From a checkpoint of a small transformer trained on Wikipedia.
Size: 11 layers, 9 heads of 64, MLP 2304 tanh GELU, vocabulary 32768, 63.9M parameters.
Architecture: LayerNorm before each block, learned positions, biases.
Training: a variant of Muon for these matrices, 501M tokens, 3826 steps.
MLP neurons of a small language model. Each row is named by its layer, matrix (up: input weights) and neuron, and shows model dimensions 64-159. Each number is 128 + 32 x the weight over its row's rms, rounded and kept within 0 to 255.
A block is one neuron, or neurons of one layer that tend to fire together. After each block is what it responds to, as a language model described it from the Wikipedia text at the highest values.

L8.up97 [140 125 138  97 186 123 135 162 203 151 152 151 105  81  93 164 146 194 140 181 103 164 147 115 147 147 151 168 131 143 170 185  82 121 112 145  82 149 115  90 188 154 129 143  82  84 147 130 170 139 152  62 150 164 130 107 203  76 156 159 122 133 147 134 166 117 172 113 130 118 120 119 109 113 169 130 162 136 135  57 127  71  95 117 122 179  71 190 134 137  96 146 135  52 141 125]
L8.up710 [139 155 100 145 117 154  95 147 155 118 138 148 153 121 171  51 119 134  86 112  96 116 190  47 180 149 201 146 135  63 136 102 123  71  90  98 100 122 120 152 102 155 161 120 145  94 190 194 126 121  96 135  40 116  95 115 153  68 167 224 158 110 148 130 104  95 143  93 132 101 161 148  84  84 158 137 154 113  84 119 145 167  93 123 109  97 171 156 141 115 118 126 106 122 107 126]
Description: Pre-verb slot predictor

L4.up122 [180 158 115 139 164 133 142 165 133 120 180 154 129  51  42 130 121 116 135 108  86 118 115  92 161  60 163 135 124 150 144 121 134 133 136 102  93 161 102 176 125 142 122 143  88 179  93 136 179  90  93  94 117 154 107 188 111 107 123 110 127 146  76 186 174 142 184 121 191 133 158 121 116 146  93 124 137 130 111 122 153 108 115 177 155 137  91 136  83  88 129 109 139 101 142 149]
L4.up160 [ 71 134 124 103 114  85 124  96 190 149 113 135 130 116 150 136 116 117 129 206 153  69 165  98 107  98 118 155 138  99 117 121 128  97 113 179 112 157 119 105  64 168 138 169  79 165 106 106 128 151 173 105 107 110 126  68 119 113 171  56 153 122 129 113  99 147 148 123 107 175 141 217 105 128 169 137 130 123 182 146 171 128 154 140 111 120 148 159  78 125 115 102 106 138 193  91]
L4.up389 [183  62 124  79 165 164 133 131 106 121 112 125 140 141 184 155 197 121 109 118 136 139 112 122 104 191 127 100 183  95 145 116 142  91 109  91 133 168 120 150 119  92 118 184  65 146 154 134 187  74 107  82 136 112 147 154 161 163 137 137 143 182 138 137 119 133 176 123 129  99 137 156 169 126 155 159 195 112 119 148 102 124 109 102 152 102 138 146 153 102 142 152 125  77  83 129]
L4.up552 [126  53 105 153  84  75 158 123 182 127  56 125 104  67 127 119  97  72  99  95 122  73 113 135 131  86 142 157 151  85 109 100 139  79 142 132 123 183 153 103 215  73  93 104 228 168 110 118 136 102 113 175 162 121 122 122 152 150  60  92 119 121 172  90 121 157 168  73  92 165 124 116  93 119 195 115 141 113 168 142 137 129  61 158 114 116  83 121 123 145  77 234 118  84 123  98]
L4.up674 [133 105 134 135 171 111 118 147 131  84 103 152 127  74 106 117 116 134 191 153  86 127 104 126 142 108 151 114 184  94 119 172 135 129 149 155 136 109  90 144 144 117 124  90 144 147 104 102 143 156 102 134 112 175 176 137 117 129  88 120 181 164 116 143 145 176 119  91 138  99 135 162 122  93 200 135 123 107 149 122 157 153 130 146 116 104 157 121 138  85  89 166 164 136 147  92]
L4.up825 [132 141 178  91 186 167 153 128 130  86 138 200  85 136 108 115 157  70 178 124 115 155 149 104 145 127  82 167  94 155 109 121  81 157 140 166 148  94  59 139 141 109 120 111 136 131 136 145 133  95  98 158 137 135 166 101 120 117 114 188 147 123 145 158  78 183 189  84 118  99 101 151 147 113 124 133 133 164 181 219 144 112  89 182 191  60 185 103 134  89 141 169 136 120 166 149]
L4.up905 [100 100 104 147 139 146 118 110 100 105 103 104 132 121 148 101  92 137 138  96 112 146 111 167 137 128 117 173 143 122 141 116 140 123 127  71 166 152 123 118 113 163 138 211 153  96 122 149 179 100 141 116 168 154 166 137 121 101 119 120 153 172 143  99 155 118 131  94 117 140 133  93 112 128 134 118  93 142 160 139 159 135  83 191 117 136 105 101 129  80 150 148  90  88 168 119]
L4.up1131 [149 120 145  77 160 138 105 253 153 128 137 101 146 153 106 121  78  82 153  94 117 182 157 153  93 118 119 109  95 159 140  85 204 117 137  87 144 202 112 131 175 164 117 153 135 119 128 133 122 144 157 111 134 121 184 120 135 131 118 107 122 124  68 124 107  79 146 131  90 111  65 124 107 127 173 114 189 157 138 171 138 101  66 104 141 121 101  84  78 152  94 172 139  94 146 133]
Description: Determiners after prepositions

L7.up404 [146  97 149 162 120 172 148 128 190 131 121 149  93  91 117 123  21 170 181 148 122 149 113 143 151 107 122 133  89 120  96 172  85 141 139  93 108 140 101  95  90 117  46 155 142  89 129 150 145 131 137 159 155 178 162 158 169  94 149 103 137 218 163 148 105 113  61 132 119 125 117  78  98 119 149  87 115 164 157  89 155 165  98 123  86 130  53  87 177 161 124 128 111 122 109 155]
L7.up830 [150  83 202 127 118  94 149 163 169 136 102  76 122 128 166  94 148 118 122  91 140  95 121 144 161 153 150 126 154  90 122  84  62  94  94 133 129 133 170  83 145 183 160 159 144 121  88 121 225 127 121 155 132 167  99 148 122  92 130 132 148 136  82  96 165 110 110 104 146 124 166 104 110 160 193 157 104 118 126  78  57 173 117 193 112 109  88 109 113 102 112 164 130 117 159 131]
L7.up1712 [135  47 149  86 127 163 153 108 139 157 129 122  98 160 134 105  80 192 167  54  91 145  92 140 141 103 149 169 163 156  92 122 117 147  34 159 147 128 151 149  28 110 192  98 136 129 130 196 166 171 146 117 134 118 149 145 187 103 147 115 132 146 164 141 144 126 132 104 119 137 183 143 166  93 121 122  80 108  93  93 161 118 114 150 117 159 115 107  73  99 150 163 134 101 134 110]
L7.up2119 [ 89 105 101 117 131 136 102 114  83 145 142 126 129 117 136 131 107 145 149  69 117 107 144 149 164  49 163 125 128 184 134  69 102 115 110 140 169 104 122 110 146  55 139 121  76 100 137 119  96 154 129 166 171 129 110 145 111 116 169  94 123 178 129 109 107 125 233 168  82 158 123 168  88 167 148 106 172 149 179 141 112  91 118 142  96 185  96 150 105 141 184 135 105  78  96 126]
Description: Definite article "the"

L8.up2151 [ 90 148 125 153 121 126 107 190  81  53 103 103  77 103 109  74  99 158 129 121 121 137 193 158 200 151 171 177 139 166 132 116  89 110 102 171 106 149  96 177 166 127 110 156 125 135  79  86  96 216 198 120 101 175 192 131  80 117 113 166 153 128 149 156 103 135 162 100 149 113  98 124 133 106 149 150 110 138  67 217 117 195  96 160  62 134 153 191 120 121 108 141 110 120 103  75]
L8.up2260 [123 115 145 134 149  84  95 173 191 117 146 128 124 140 114 109 110 152  72 183  98 147 106 159 155 119 134 121  94 114  89 110 175  70 117 114 110 112  95 176 103 127 105 132 116 117 134 133 153 156 171  96 132 145 121  92 109  95 128 110 151 157 109 169 108  98 112 121 125 149 107  90 142  99 106 114 163  98 131  93 173 168 113 100 110 155 124  94 125 196 156 109 163 124 154  91]
Description: Indefinite article "a"

L8.up419 [142 132 133 144 135 123 204 137 131 169 106 109 116 160 111 133 140 197 116 189 128 125 120 127 154 128 104 143 146 134  71 145 142 115  87 145 112 104  93 101 116 156  95 120 117 104 133 105  63 158  85 142 136 120 196 169 148 147 133 137 120 154 137 159  95 126 121 131 157 128 128 151 139 213 172 165  75 162 114  85  31  89  93 162 122  90 151 139 189  82 168  97 105  67 154 186]
L8.up937 [122  99 133 145 123 114 120 139  98 107 126 125  80 190 131 127 193  69 110 122 117 109  82 102  99 119 128  42 101  95 156 146 110 131  78 122 155 110 134 187  68 162 112 126 137  71 174 189 151 136 163 140 190 107 157 156 141 184 160 113 157  40 165 113 116 109  72  57 192  71 130 179 174 135 144 116 125 144 136 113 114 102  97 109  97 160  95 164 114 132 155 114 118 142  83  93]
Description: Article "an" before nouns

L7.up387 [146 174 147  86 148 110 134 106  97 162 114 132  98 236 135  89  84 144 154 121 104 138 114 131 146 142 132 100 105  91 150 144 171 150 153 161 141 125  58  69 151 100 121 171  98 147  59 145 104 177 104 140 119  99 132 103  81 147 125  98  91 116 161 117 129 149 162 154 194 133 128 156 116 188 102 126  85 151 139 141 112 106  72 143 111 132 117 143 134  79 157 124 113  78 170  70]
L7.up519 [142 102 116 116 132 134 164 183 140 138  81 139  99 185 151 136 138 122 104 142 133 107 121 136 156 153 141 102 156 103 130 177 169 159  93 148  85 107  95 170 160 118  81 112 104  79 102 165 103 157 167 128 109 120 143 113 120 127 134 190 214 108 170 133 176 135 168 138 131 130 135  87 150 146 189 182 159 120  74 166  72  99 136 177 145 136 119 157 171 117 124 113 146 121 142 114]
L7.up1039 [163 118 113 122 117  91 113 128 123 149 144 126 155 138 112 175 126 106 120 112 101  95 170 115 106 151  50  96  95 128 121 141 149  98 157 164 159 134  87 137  95 130  80 126 136 111 139 130 116  83 163 139  84 135 160  86 134  99 142  95 147  79 114 107 133  95 186 145 122 138 145 143 128 141 107 110 197 115 170 120 148 143 147 109 129  88 146 185 136 187 153 218 139 163 180 156]
L7.up2172 [ 71 155  77 177  84 110 179  85 125 101 135 136 138 111 126 113 156 127 103 130 122 167 177  82  97  99 100 103 159 133 137  82 139 119 144 135 104 137  91 167 119 153 125 108 137 171 174 159 109 128 143 126 136 132 131 121 121 120 114  68 121 118 132 133 131 145 109 120 123  80 152 129  96 106 152 160 153  83 124 155  86 137 138 129 140 130  87 135 156 140 101 107  94 160 158 124]
Description: Article "an" before nouns

L4.up70 [104  56 113  99 119 105 169 161  82 130 107 177 120 133 113 153 108 124 104 185 161 137 172 132  72  77 138 125 120 177 104 168 140  73 111 142 110  96  91 113 135 150 103 151 148 119 165 101 180  97 137 124  99 124 142 113 101 133 168  98  80  89  98 106 107 123 101 141 123 114  99 144 153  98  87 186 172 120 106 151 107  95 121 133 120 144 131  81 106  94 169 127 116 115 108 132]
L4.up201 [128 119  87 167  71 153  98 193 178 144 109 139 125 153 120  76 111 151 148  94 105  92 125 165 117  87 140 125 128 167 129 113 116  90  98 146 160 164  80 111 137  58 136 128 138 137 144 197 135  94 155 131 143  72 137 185 121 111 116 113 139 123  97 114 103 198 135 123 172  95 124 144 154  78 107  62 113 116 170 141 104  63 130 141 133  94 106 104 118 181 123  67  31 195 162 135]
L4.up266 [177  90  97 117  93  65 115  79  88 153 126 156  97 111 126  44 148 122  87  83 132  96 167 102  79  85 161  91 160 100 158 150 146  76  85  74 169 192 124 113 122 122 142 102 117  98 170 101 196 161 129 163 128 163 167  99 119 102 142 105 134 141 121 115 156 165 140  99 167 145 165 145 149 154 120 169 127 124 152 123 142 104  75  51 177 133 142  79 121 127 151  74  53 126 111 134]
L4.up398 [142 173 116 106  81 143 130 135 100  85 118 118  70 170  68  53  78 118 101 106 110 110 126 146 103 133 122  99 118 118 119 109  76 169 141  65 137 128 150 130 178 100 103 118 115 103 121  76 128  94 148  97 104 120 162 142 162 155 171 118  95 215 130 120 123 129 183 159 171 120 141 141 141 157 137 164 151 181 151  92  87  81 141 131 164 121 140 105  42 109 159 122 141 169 152 165]
L4.up1119 [154  71 151 147 120 155  87  57 110 126 123 107  98 112 151  73 138 100 154 102 111 122 103 117 173  56 131  89 148 131 107 134 110 180  67  89 120  67 123 152  61 114  80 112 106 153 166 137 152 135 144  75 118 132 104 122 144 130 128  76 136 173 169 139 181  93 156  94 198  99 126 128 141 175 131 107 136 208 140 109  57 162 111 124 103 144 129 173 131 123 128  98  72  74 166 167]
L4.up1518 [145  75 136  79 150 134 117  72 150 136 112 130 165 176 144  95 183 134 131 120  68  83 123 132  99 102 124  81 123 136  98 147 114 167 105  91  88 105 166 185  71 105 112 129 107 154 169 143 164 149 122 204 152 103 146 100 154 183 184 171 165 103 147 144  65 110 104 161 126  76 106 177 145 163  90 116 156 124 129 133 151  75  99  75 153 116 119 113 170 147 186 182 133 187 191 133]
L4.up1946 [116 127 154  93 143 139 122 140 164  84 126 134 152 117 117 151 146 136 147 105 138  74  88 127  83 109 112  83 206 131 128 134 119  95  92 139 169 108 128 108 116  81  88 194 121 106 169 161 155  85 158 119 134 135  71 128 124 120  94  82 115  97 157 114  68 140 120 161 147 101 126 113 138 153  86 103 216 105 146  95 127 134 106  42 136 109 207 109 120 120 177 101 110 239 116 145]
L4.up2172 [152 136 161 135 112 163 128 119 137 101 128 138  90  99 105 132 139  87  98 115 198 122 103 120 148 115  75 115 130 130 117 185 158 186 161 112 126 164 110  96 132 143 132 123 136  82  94 167 133 115 122 167 128 165 113 102 130 107 139 164  52 100 125  69 114  64 116 141 104  63 122 178 108 152 137  77 130 147 164  95 123 104  88  69 104 103 128 109 167 104 102 168 129 114  99 175]
Description: Possessive 's marker

L7.up1 [110 155 190  88 113 128 113 141  94 141  88 115 138 145 121 159 125 134 188 105 107 123 154 121 130  93 180 130 175 100 139 124  93  72 180  97 147 102 142 110 128 136 153 125 180 206 135  91 115 169 100 125 106 116 151 146 120 134 160 146 138 111  94 133  69  96 104  91 147 134 125 151 148  94  88 102 129 135 125 161  60 110 101 120 132 182 105  77  79  84 160 187 113 129  64  82]
L7.up232 [155 184  56 179 132  87 102 113 133 165 108 129 125 174 138 102 178 163 197 123  89 111 100 133 112  88 137 132 151 165 122 131  73  69 159  90 102  87 159 113 145 107 180 124 119  90 100  94 167 119 136 172 118 137  93 120 109 102 155 165 118  68  36  99 161 145 118 143 163 157 140 119 142 127 158 189 126 113 118 148 115 128 130  78 162 138  94 166 108 108 181 132  98 158 119 121]
L7.up1827 [112 140  91 110 127 164 145 146 155 105 109  95 125 140 104 111 119 157 167 130 117  71 182 152 107 120 108 126 122 113  99 137 139 111 144 192 123 192  74 115  75 112 103 119 107 141  94 104 155 141 122 159  93 142 116 143 122 119 101 127 136 103 166  91 139 128 127 221 212 115 157 154 160 112 166  98 187  91 140 138 189 228 143  76 162 141  92 164  54 156 169 175  83 162 124 156]
L7.up2217 [114 118 114 125 150  76  55 161 131 199  71  82 137 139 151 151 120 194 176 104 103  87 169 139 163 122 120  64 117 136  89 137 133  97  34 142 121  97 126 113  87  89 132 130 164  79 123 125  99  97 164 117  82 149 184 164 137 124 143 173 163 144 134  60 125 132 171  54 137 110 113 157 110 147 169  84 152 178 117 124 128 188 204 114 134 107 132 182  78 175 193 168 156 142 138  98]
Description: Clause-continuation connectors

L8.up1232 [137 165 102 112 124  91  76 134 132 146 118 122 143 162 146 112 123 156 148 180 108  78 143 167  96 117 145 124 150  95 140 125 158 126 146  97 171 143 129 202  78 133 119 171 124 153 183 127  82 110  99 120 111 115 160 184 175 177 141 114 183 107 126 144 142  92 129  61 139 149  74 198 130 151  82 178  98 153 130 155 113 187 125 136 130  71 155 122 152 147  51 137 112  82 154 133]
L8.up2236 [ 80 154 114 133 134  89 191 140 131 163  88 134 142  90 135 106 152 155 121 141 106 183 172 143 109 181 151  89 105 156 121 155  74 135 150  99 129 112 136  58 164 102 145 137 177  50 161  71 133  85 141 144 179 135 149 115 175 152 164 102  93 137 132 189 130  89 101 155 127 133 101 132 130  79 121 185 115 181  82 137  94  95 151 107  76 127 175 149 142 112 104 117 128 133 153  85]
Description: Row-ending table pipes

L4.up135 [106 137 115  78  88  78 110 127 151  75 130 141  97 144 147 128 157 111 129 153 158 114 169 119  64 128 157 157 132 183  92 141  93 150 100 162  89  91  98  64 137 174 177  95 131  43 119 124 142 176 126 117 162  89  96  48 132 164 140 109 130  82  87  98  81 137  87 138 142 178  92  91 160 114 185 125 107 107 152 148 108 121 116 151  90 166 111 118 214 150 176 198 153 105 136 124]
L4.up199 [162 126  85 127 177 101 167 110 106 111 112  98 192 132 136 130 179 137  76  94 148 136 120 160 159 118 118 139 181 110 131 115 101 111  47 135 130 110 149 112 160 158 153 103 137  92  63 148 196  86 168 101 115 121  94 139 110 140 121  99 110 177 156 107 101  97 124 133 117 180 101 129  99 116  92  81 161  48 123 172 134  97 178 135  64 139  90  83 170 147 162 165 129 144 114 144]
L4.up946 [141 176 159 152 136  76 185  62 140 134 156 156 159 159 185 109 172 100  77 118 151 117 115  69 103 125 102 139 114 155 168  94 144 123 140 178 138 143 170  93 107 141 152 115 123 123 103 162 111 126 137  94  98 113 120 136  80  99 126  80 174 132 103 101  69 140 173 121 148 116 127 105 122 104 157 104 137 124 134 128 152 132  97 129 158 179  94 168 193 105 126 121 107  92  83 108]
L4.up1324 [168  80 136 111  94 155  86  92 121  81  86  57 204 121 139 122 111 111 146 138 128  71 126 124  75 104 138 119 162  98 124 119  98 105  99 176  92  82 122  84 116 142 120 139 103 120  92 104 165 100 163 155 133 111 143 160  52 124 159 173 111 120 135 110 119 105 110 127 174  98 137 177 118 125 175 112 120  82 105  99 135 141 150 148 116 162 116 155 119 195 141 174 139 108  34 167]
L4.up1335 [154 178 120 121 124 123  84 102 111 172  62 116 115 146  67 139 107 154 137 151 108 135 139 120  79 144 158 184 120 105 149 132 121 138 142 141 138  85 160 132 115  82  57 118 138 117 174 100 133 172 122 143  98 119 107 126 136 117  95 154 133 116  91 131 148 148 102 131  96 102 129 122 100 133 177  92 175  96 161  89 161 142 166  69 143 129 110 181 155 145 111 171  89 157 148 101]
L4.up1451 [165 140 106  71 151 219 184  98 116 148  81 106 139  98 103 123 125 123 155 131 107  99 132 125 163  81  70  79 129 103 145 130  88 129 106 143 102 114  99 155  90 160 108 121 158 159  73 124 165 128 159 113  79 122 133  86 158 111 126 117 162 117 132  88 117 149 118 130 187 152 128 167  62 139 146  53 175  89  92 120 128 165 128 164 137 150  85 126 139 131 169  90 133 162 154  86]
L4.up1883 [146  87 176 120  98 127 114 122 156 113  87 119 171 167 162  93 128  96 102 135 116  99 114 176  75 107 185 158 130 109 146 105 137 111  96 159 164 172 105 105  85 116 151 181 170 140 138 107 126 164 106 155 119 108 107 145 172 157 116  90 174  92 165 128 148 104 142 111  89 116  92 167 116  68 147 101 156 111 172  70 101 110 127 115 136 124  53 155  93 111 122 144 122 126 178  94]
L4.up2049 [128 113 133  81 102 110 147 162  82 183 139 136  79  77  96 130 144 109 161  70 105  99 149 147  99 155 140 135 117  90 112 174 152 133 177  95 115 150 109 127 106 121 117  85 104  81 113 110 116 158 142 149 107 165 107  81 120 115  93  84 117 110 108  92 135 103  69 135 145 115 116 164 155 207  88 143 137 122 150 154 120 101 147 128 140 138  91 106 133 162  99 103 111 134  60 194]
Description: Comma-and clause continuation